Weights of a small transformer language model.
Training: a variant of Muon for these matrices, 266M tokens.
MLP neurons of a small language model. Each row is named by its layer, matrix (up: input weights; down: output weights) and neuron, and shows model dimensions 64-159. Each number is 200 + 40 x the weight over its row's rms, rounded and kept within 0 to 999.
Before each neuron's rows, "fires in" lists the words (lower case) most often at its 100 highest values on Wikipedia text that the model never trained on. A number after a token or word is its count.

fires in: "football" 28, "volleyball" 10, "basketball" 8, "coach" 7
L3.up201,183,195,232,206,180,161,173,235,187,235,205,274,179,222,236,238,182,207,186,196,212,147,175,231,128,274,215,222,169,210,247,216,292,217,238,201,185,134,203,185,166,148,212,229,239,212,210,179,249,250,120,201,137,204,153,226,235,140,232,159,230,133,176,229,225,265,185,206,223,212,173,175,237,102,176,230,151,215,165,202,184,234,198,226,176,232,211,233,210,242,143,194,248,207,211,147
L3.down201,148,169,232,245,231,240,182,175,178,195,182,192,137,233,147,158,225,163,268,187,197,226,191,155,202,227,219,202,251,240,307,244,272,171,171,234,166,178,264,99,200,202,225,215,204,240,169,223,223,203,203,227,227,222,220,152,172,131,208,199,182,190,215,227,244,318,240,123,167,186,148,221,224,131,237,185,188,162,144,145,216,194,167,217,215,201,182,252,162,152,174,237,261,237,195,184

fires in: "in" 19, "after" 18, "a" 6, "opening" 5, "also" 5, "first" 4
L4.up224,247,270,215,206,186,221,200,186,188,255,250,209,201,204,163,243,260,178,218,261,217,147,227,205,154,150,174,257,204,206,227,193,266,246,225,112,216,239,213,200,222,215,166,192,164,213,165,226,200,138,143,167,183,185,200,243,242,214,184,213,159,121,179,246,134,221,170,211,226,157,269,134,256,196,169,238,159,179,155,150,173,201,141,192,144,182,105,233,187,233,186,176,188,210,234,214
L4.down224,282,190,241,171,211,198,211,153,122,301,173,219,199,225,173,152,260,192,191,254,219,219,114,140,166,234,294,206,163,134,181,189,210,158,196,175,264,176,155,215,132,222,237,245,232,207,225,240,197,172,192,168,185,218,195,169,180,180,175,215,228,80,176,157,274,208,171,198,161,192,213,149,198,225,277,151,245,215,197,186,146,243,184,180,253,131,228,245,188,135,292,252,229,241,113,187

fires in: "it" 18, "them" 13, "date" 10, "time" 6, "you" 5
L6.up587,211,124,206,175,169,273,162,201,233,253,207,238,220,195,130,165,227,152,249,168,175,200,182,155,199,186,179,177,244,246,192,255,205,180,165,200,220,232,198,237,187,249,159,166,211,185,241,202,249,222,169,176,183,80,207,172,207,173,190,195,224,242,173,206,213,101,93,258,190,198,195,255,210,257,248,175,182,220,183,182,146,208,219,184,152,187,206,173,174,208,232,227,136,213,276,171
L6.down587,245,180,163,166,220,252,145,211,233,236,218,215,188,213,185,131,218,244,144,215,244,206,218,228,159,202,238,169,187,229,139,202,199,188,244,124,167,203,202,135,215,213,284,300,166,263,258,161,174,214,194,244,190,224,201,175,140,150,218,166,223,163,145,219,196,260,184,197,147,269,149,172,251,223,199,225,195,177,186,273,179,197,191,195,194,185,208,172,271,171,119,198,151,175,73,205

fires in: "been" 26, "written" 12, "directed" 10, "released" 7, "changed" 5
L3.up582,192,212,147,199,192,186,258,264,243,169,170,190,282,245,158,245,203,182,190,212,179,126,196,156,257,163,170,132,132,311,200,224,113,182,219,133,201,180,162,189,195,248,247,247,149,225,148,199,219,181,193,158,264,248,199,250,103,182,161,218,210,201,232,220,173,152,214,209,180,176,277,228,160,204,254,232,226,232,234,237,223,211,258,210,163,215,234,205,165,220,210,271,199,272,218,180
L3.down582,190,207,223,136,263,178,193,215,194,269,221,208,167,219,249,174,211,186,182,192,234,202,234,226,153,175,140,189,195,229,244,214,158,207,197,152,165,214,173,217,224,181,167,186,181,172,164,173,215,251,198,231,158,177,252,192,192,203,198,187,189,291,161,187,199,172,197,169,195,247,178,200,178,305,61,164,161,195,200,218,251,161,150,110,247,193,200,161,177,144,185,218,189,232,135,185

fires in: "research" 20, "education" 13, "population" 6, "economic" 5, "study" 4, "university" 4
L2.up142,205,159,179,277,190,135,182,169,209,210,158,291,186,177,251,213,162,241,170,158,230,284,213,137,238,249,187,150,255,188,206,224,231,211,103,182,239,183,218,264,227,101,216,194,212,210,193,198,191,110,172,180,162,189,219,186,231,190,181,192,226,160,237,220,189,247,158,199,182,215,233,234,291,237,227,117,247,168,234,276,176,216,175,209,197,241,183,178,249,148,180,218,254,175,142,137
L2.down142,236,213,147,132,206,175,236,147,258,200,145,236,196,205,153,202,209,163,173,200,221,184,145,227,160,175,249,161,237,213,233,238,195,220,218,250,186,178,153,231,167,118,231,179,182,151,219,280,230,237,177,160,181,215,123,273,172,233,225,142,264,217,170,223,254,167,264,303,222,182,177,117,212,159,281,146,191,222,191,202,224,182,177,238,246,219,148,182,198,218,200,246,222,219,187,186

fires in: "this" 53, "that" 15, "operating" 6
L2.up486,198,192,167,224,203,310,155,102,169,215,278,198,176,150,181,198,208,203,257,159,222,202,187,182,249,216,216,203,201,160,239,144,223,217,159,150,195,221,238,243,121,256,215,147,299,193,225,219,199,127,238,245,222,148,210,234,172,189,202,178,280,180,197,239,212,218,209,184,168,182,157,224,168,205,257,176,219,146,208,161,167,169,142,213,237,170,233,220,206,172,223,240,288,255,192,225
L2.down486,213,174,183,202,204,191,169,154,209,204,268,168,202,191,219,210,185,267,142,247,220,224,185,225,212,114,252,156,231,211,197,234,200,208,148,194,95,169,194,134,172,197,194,216,241,133,254,101,203,126,253,245,275,231,219,183,224,147,258,274,238,205,180,201,192,228,225,172,203,188,191,159,187,180,234,212,259,110,205,224,226,159,224,244,191,139,235,157,196,183,208,208,143,284,122,266

fires in: "this" 35, "website" 11, "apps" 7, "as" 7, "status" 6
L3.up506,146,240,194,230,172,190,135,217,211,223,280,180,218,210,144,167,195,229,251,218,159,182,219,198,212,182,213,183,202,286,161,247,285,162,198,208,166,213,187,228,180,148,203,210,277,219,127,163,260,222,301,204,167,207,178,199,234,151,129,274,167,167,200,220,169,195,232,172,224,175,141,170,158,186,209,206,201,299,199,250,177,227,260,222,183,245,272,206,180,132,214,116,223,185,216,171
L3.down506,139,222,168,174,208,240,161,172,210,230,228,281,192,171,212,169,152,203,310,177,195,195,213,177,220,221,197,207,244,196,223,187,211,200,179,255,80,134,183,134,200,202,219,244,234,233,125,164,205,133,225,181,212,222,150,198,247,227,219,274,149,108,222,110,266,214,88,191,215,180,212,189,176,165,242,239,168,231,243,215,229,244,199,204,214,215,191,186,168,149,119,173,131,215,200,159

fires in: "t" 15, "you" 13, "first" 8, "only" 7, "also" 5, "re" 5
L8.up323,153,212,179,217,194,172,221,239,217,233,134,161,222,201,171,216,222,186,115,294,176,153,208,217,290,169,117,318,182,173,225,107,205,177,118,144,225,147,135,152,200,159,191,184,208,162,254,213,242,258,178,180,208,185,156,211,249,193,217,177,177,134,252,209,201,234,206,234,206,177,192,259,208,216,213,190,142,158,169,177,193,221,226,148,171,220,214,194,239,280,291,223,209,223,165,214
L8.down323,178,129,249,231,183,236,201,236,243,197,186,162,270,162,142,181,276,236,197,211,207,192,216,208,193,187,178,239,179,162,238,239,152,237,237,167,152,141,112,291,149,214,228,153,213,171,153,191,180,221,185,147,195,209,213,269,220,132,242,186,197,233,239,295,244,188,146,183,232,214,234,128,124,223,228,225,256,202,195,139,169,129,228,218,221,193,227,255,146,211,201,248,223,279,177,280

fires in: "not" 52, "rather" 10, "could" 6
L2.up132,169,273,232,183,128,158,225,228,227,188,148,202,202,200,205,193,214,180,221,203,160,226,164,191,171,232,168,165,222,193,192,209,116,155,275,195,203,252,249,276,185,194,239,197,217,164,159,135,174,213,216,188,222,184,128,209,212,174,211,174,168,165,162,208,214,218,168,246,204,268,222,152,242,220,253,144,201,282,229,234,235,232,226,135,218,164,224,218,205,274,144,223,223,140,201,232
L2.down132,68,254,151,210,234,257,266,140,161,185,193,210,177,213,182,207,242,206,266,168,262,204,201,173,280,265,254,219,205,193,183,183,223,248,242,238,243,183,190,211,201,237,149,209,216,228,221,189,214,193,228,158,118,162,213,204,158,202,274,197,129,179,221,180,173,172,259,139,225,218,163,167,188,204,226,186,162,226,147,175,125,187,197,223,213,226,225,250,132,218,260,135,213,152,162,251

fires in: "where" 37, "miami" 7, "what" 7, "which" 5, "preference" 4, "ability" 4
L2.up415,221,255,254,228,198,173,217,184,155,238,241,187,251,200,248,217,195,178,249,238,153,277,274,175,298,159,220,193,226,178,139,227,195,244,260,133,193,243,178,228,209,258,237,93,177,169,211,181,140,208,230,205,185,173,194,197,242,167,219,233,144,235,245,208,215,170,165,222,180,206,150,170,262,166,227,175,133,195,171,161,204,124,208,178,217,127,234,178,243,196,178,279,232,172,210,147
L2.down415,208,191,153,141,170,215,214,207,249,177,170,143,150,211,157,190,126,205,288,196,148,200,208,189,176,166,138,175,208,203,226,159,206,265,141,251,219,161,165,157,159,165,213,209,215,142,187,249,174,267,195,225,263,249,209,222,183,246,237,202,139,164,238,230,223,212,201,225,178,235,132,183,210,185,148,204,223,105,300,206,160,238,195,233,193,230,133,180,178,129,172,211,155,165,251,218

fires in: "some" 27, "most" 16, "least" 8
L2.up618,203,213,127,223,178,152,184,202,201,277,110,215,199,243,188,175,234,167,182,211,186,228,196,197,248,231,190,248,170,233,255,192,239,197,211,232,171,142,225,231,120,227,202,106,149,178,238,244,177,189,161,165,284,210,233,220,201,308,193,264,219,202,96,187,127,260,138,213,229,197,154,157,176,142,143,167,201,235,174,181,106,224,198,169,215,163,249,229,193,191,229,203,245,197,204,183
L2.down618,320,187,152,239,216,173,112,196,205,172,227,217,159,159,232,145,211,150,156,302,165,166,140,175,267,177,206,178,246,170,212,318,173,220,233,218,133,139,178,201,170,168,193,208,146,172,208,224,202,152,213,166,173,209,163,84,185,193,242,242,183,174,206,235,233,214,206,252,262,257,289,242,159,173,289,263,190,209,248,202,167,140,137,255,196,179,184,207,188,191,269,262,180,184,250,201

fires in: "on" 25, "road" 11, "street" 7, "point" 5, "over" 5, "would" 4
L2.up119,184,204,235,196,226,117,138,217,234,167,169,179,233,239,209,155,198,175,153,187,257,216,206,193,148,107,124,225,109,244,230,192,202,199,204,223,216,243,206,225,194,219,220,220,171,206,192,181,212,230,215,214,269,135,213,324,173,120,166,209,231,150,274,261,178,213,173,130,205,228,125,223,228,275,117,195,181,194,197,223,152,249,164,279,153,188,200,217,224,193,207,198,179,190,215,242
L2.down119,234,121,236,163,240,113,242,237,118,190,144,216,239,243,202,215,183,209,263,213,182,240,201,273,215,202,199,160,260,197,190,184,195,235,211,207,165,214,228,211,224,237,162,227,195,141,191,166,235,128,188,199,231,185,188,179,238,178,196,258,136,173,188,218,142,229,260,164,233,263,161,167,238,164,265,197,189,189,227,278,213,293,191,236,117,200,186,197,165,194,234,205,177,244,211,177

fires in: "the" 26, "also" 14, "not" 10
L8.up493,77,168,197,245,180,222,272,187,210,144,211,178,246,155,229,165,238,177,236,312,183,239,150,198,203,247,242,258,146,158,130,96,230,250,102,166,165,211,131,245,216,177,158,237,196,173,232,134,194,208,120,159,156,172,186,195,217,258,242,213,184,190,248,209,191,254,231,145,208,192,187,221,193,155,197,164,224,249,207,211,159,187,149,177,243,176,208,198,238,199,182,187,175,157,233,185
L8.down493,227,178,196,151,279,187,184,197,144,266,208,200,172,269,126,189,133,214,168,121,223,195,222,181,163,160,196,238,251,248,201,222,161,175,261,179,248,146,240,202,120,255,237,140,195,208,148,240,215,225,265,203,183,239,196,236,168,246,162,194,166,186,119,194,186,200,150,205,204,151,185,190,181,260,200,239,167,132,195,245,244,250,267,181,164,223,274,184,175,180,209,251,270,270,182,207

fires in: "total" 27, "website" 7, "any" 6, "not" 6, "no" 4, "knight" 4
L4.up276,192,249,181,213,146,170,256,131,226,197,192,192,210,245,244,217,225,152,164,203,160,161,256,215,154,262,181,283,232,259,233,164,339,234,183,275,139,193,227,261,133,222,248,227,144,204,204,216,238,159,238,145,155,200,208,188,115,271,172,157,245,175,164,140,171,244,235,168,178,214,150,186,184,200,193,186,197,195,240,219,142,203,215,233,197,211,182,224,225,258,230,280,231,252,225,216
L4.down276,195,174,119,251,242,128,197,153,212,199,250,188,159,128,189,235,246,201,238,248,206,166,230,178,294,306,193,221,237,239,201,219,237,212,178,292,125,139,183,177,222,160,169,203,160,288,200,194,216,271,234,252,235,209,163,222,164,177,149,289,237,200,229,228,166,222,212,162,201,197,169,174,159,198,229,151,167,240,268,238,149,184,208,159,182,212,211,213,229,206,226,178,123,224,224,251

fires in: "government" 14, "front" 10, "general" 8, "guest" 6, "board" 6, "position" 6
L2.up586,193,212,287,197,187,212,159,226,204,254,257,234,216,259,207,189,226,179,200,265,176,214,192,179,225,192,185,179,203,199,199,190,250,126,203,155,222,216,205,177,236,233,190,188,150,173,155,214,197,252,259,116,168,170,179,225,132,140,245,213,112,198,185,169,172,212,165,228,197,218,188,216,124,304,220,213,192,227,212,160,139,175,220,146,173,187,237,231,213,183,159,198,227,300,206,138
L2.down586,237,216,202,229,172,191,189,250,175,109,178,208,152,229,198,125,252,196,238,216,107,176,170,292,221,163,207,263,187,182,172,190,188,173,232,181,318,200,201,207,202,220,282,160,115,228,211,263,224,191,226,204,172,221,271,196,226,267,142,216,227,208,189,200,167,186,198,252,217,196,176,263,173,250,182,179,179,267,193,186,172,158,224,143,144,169,201,155,203,260,198,152,178,209,138,149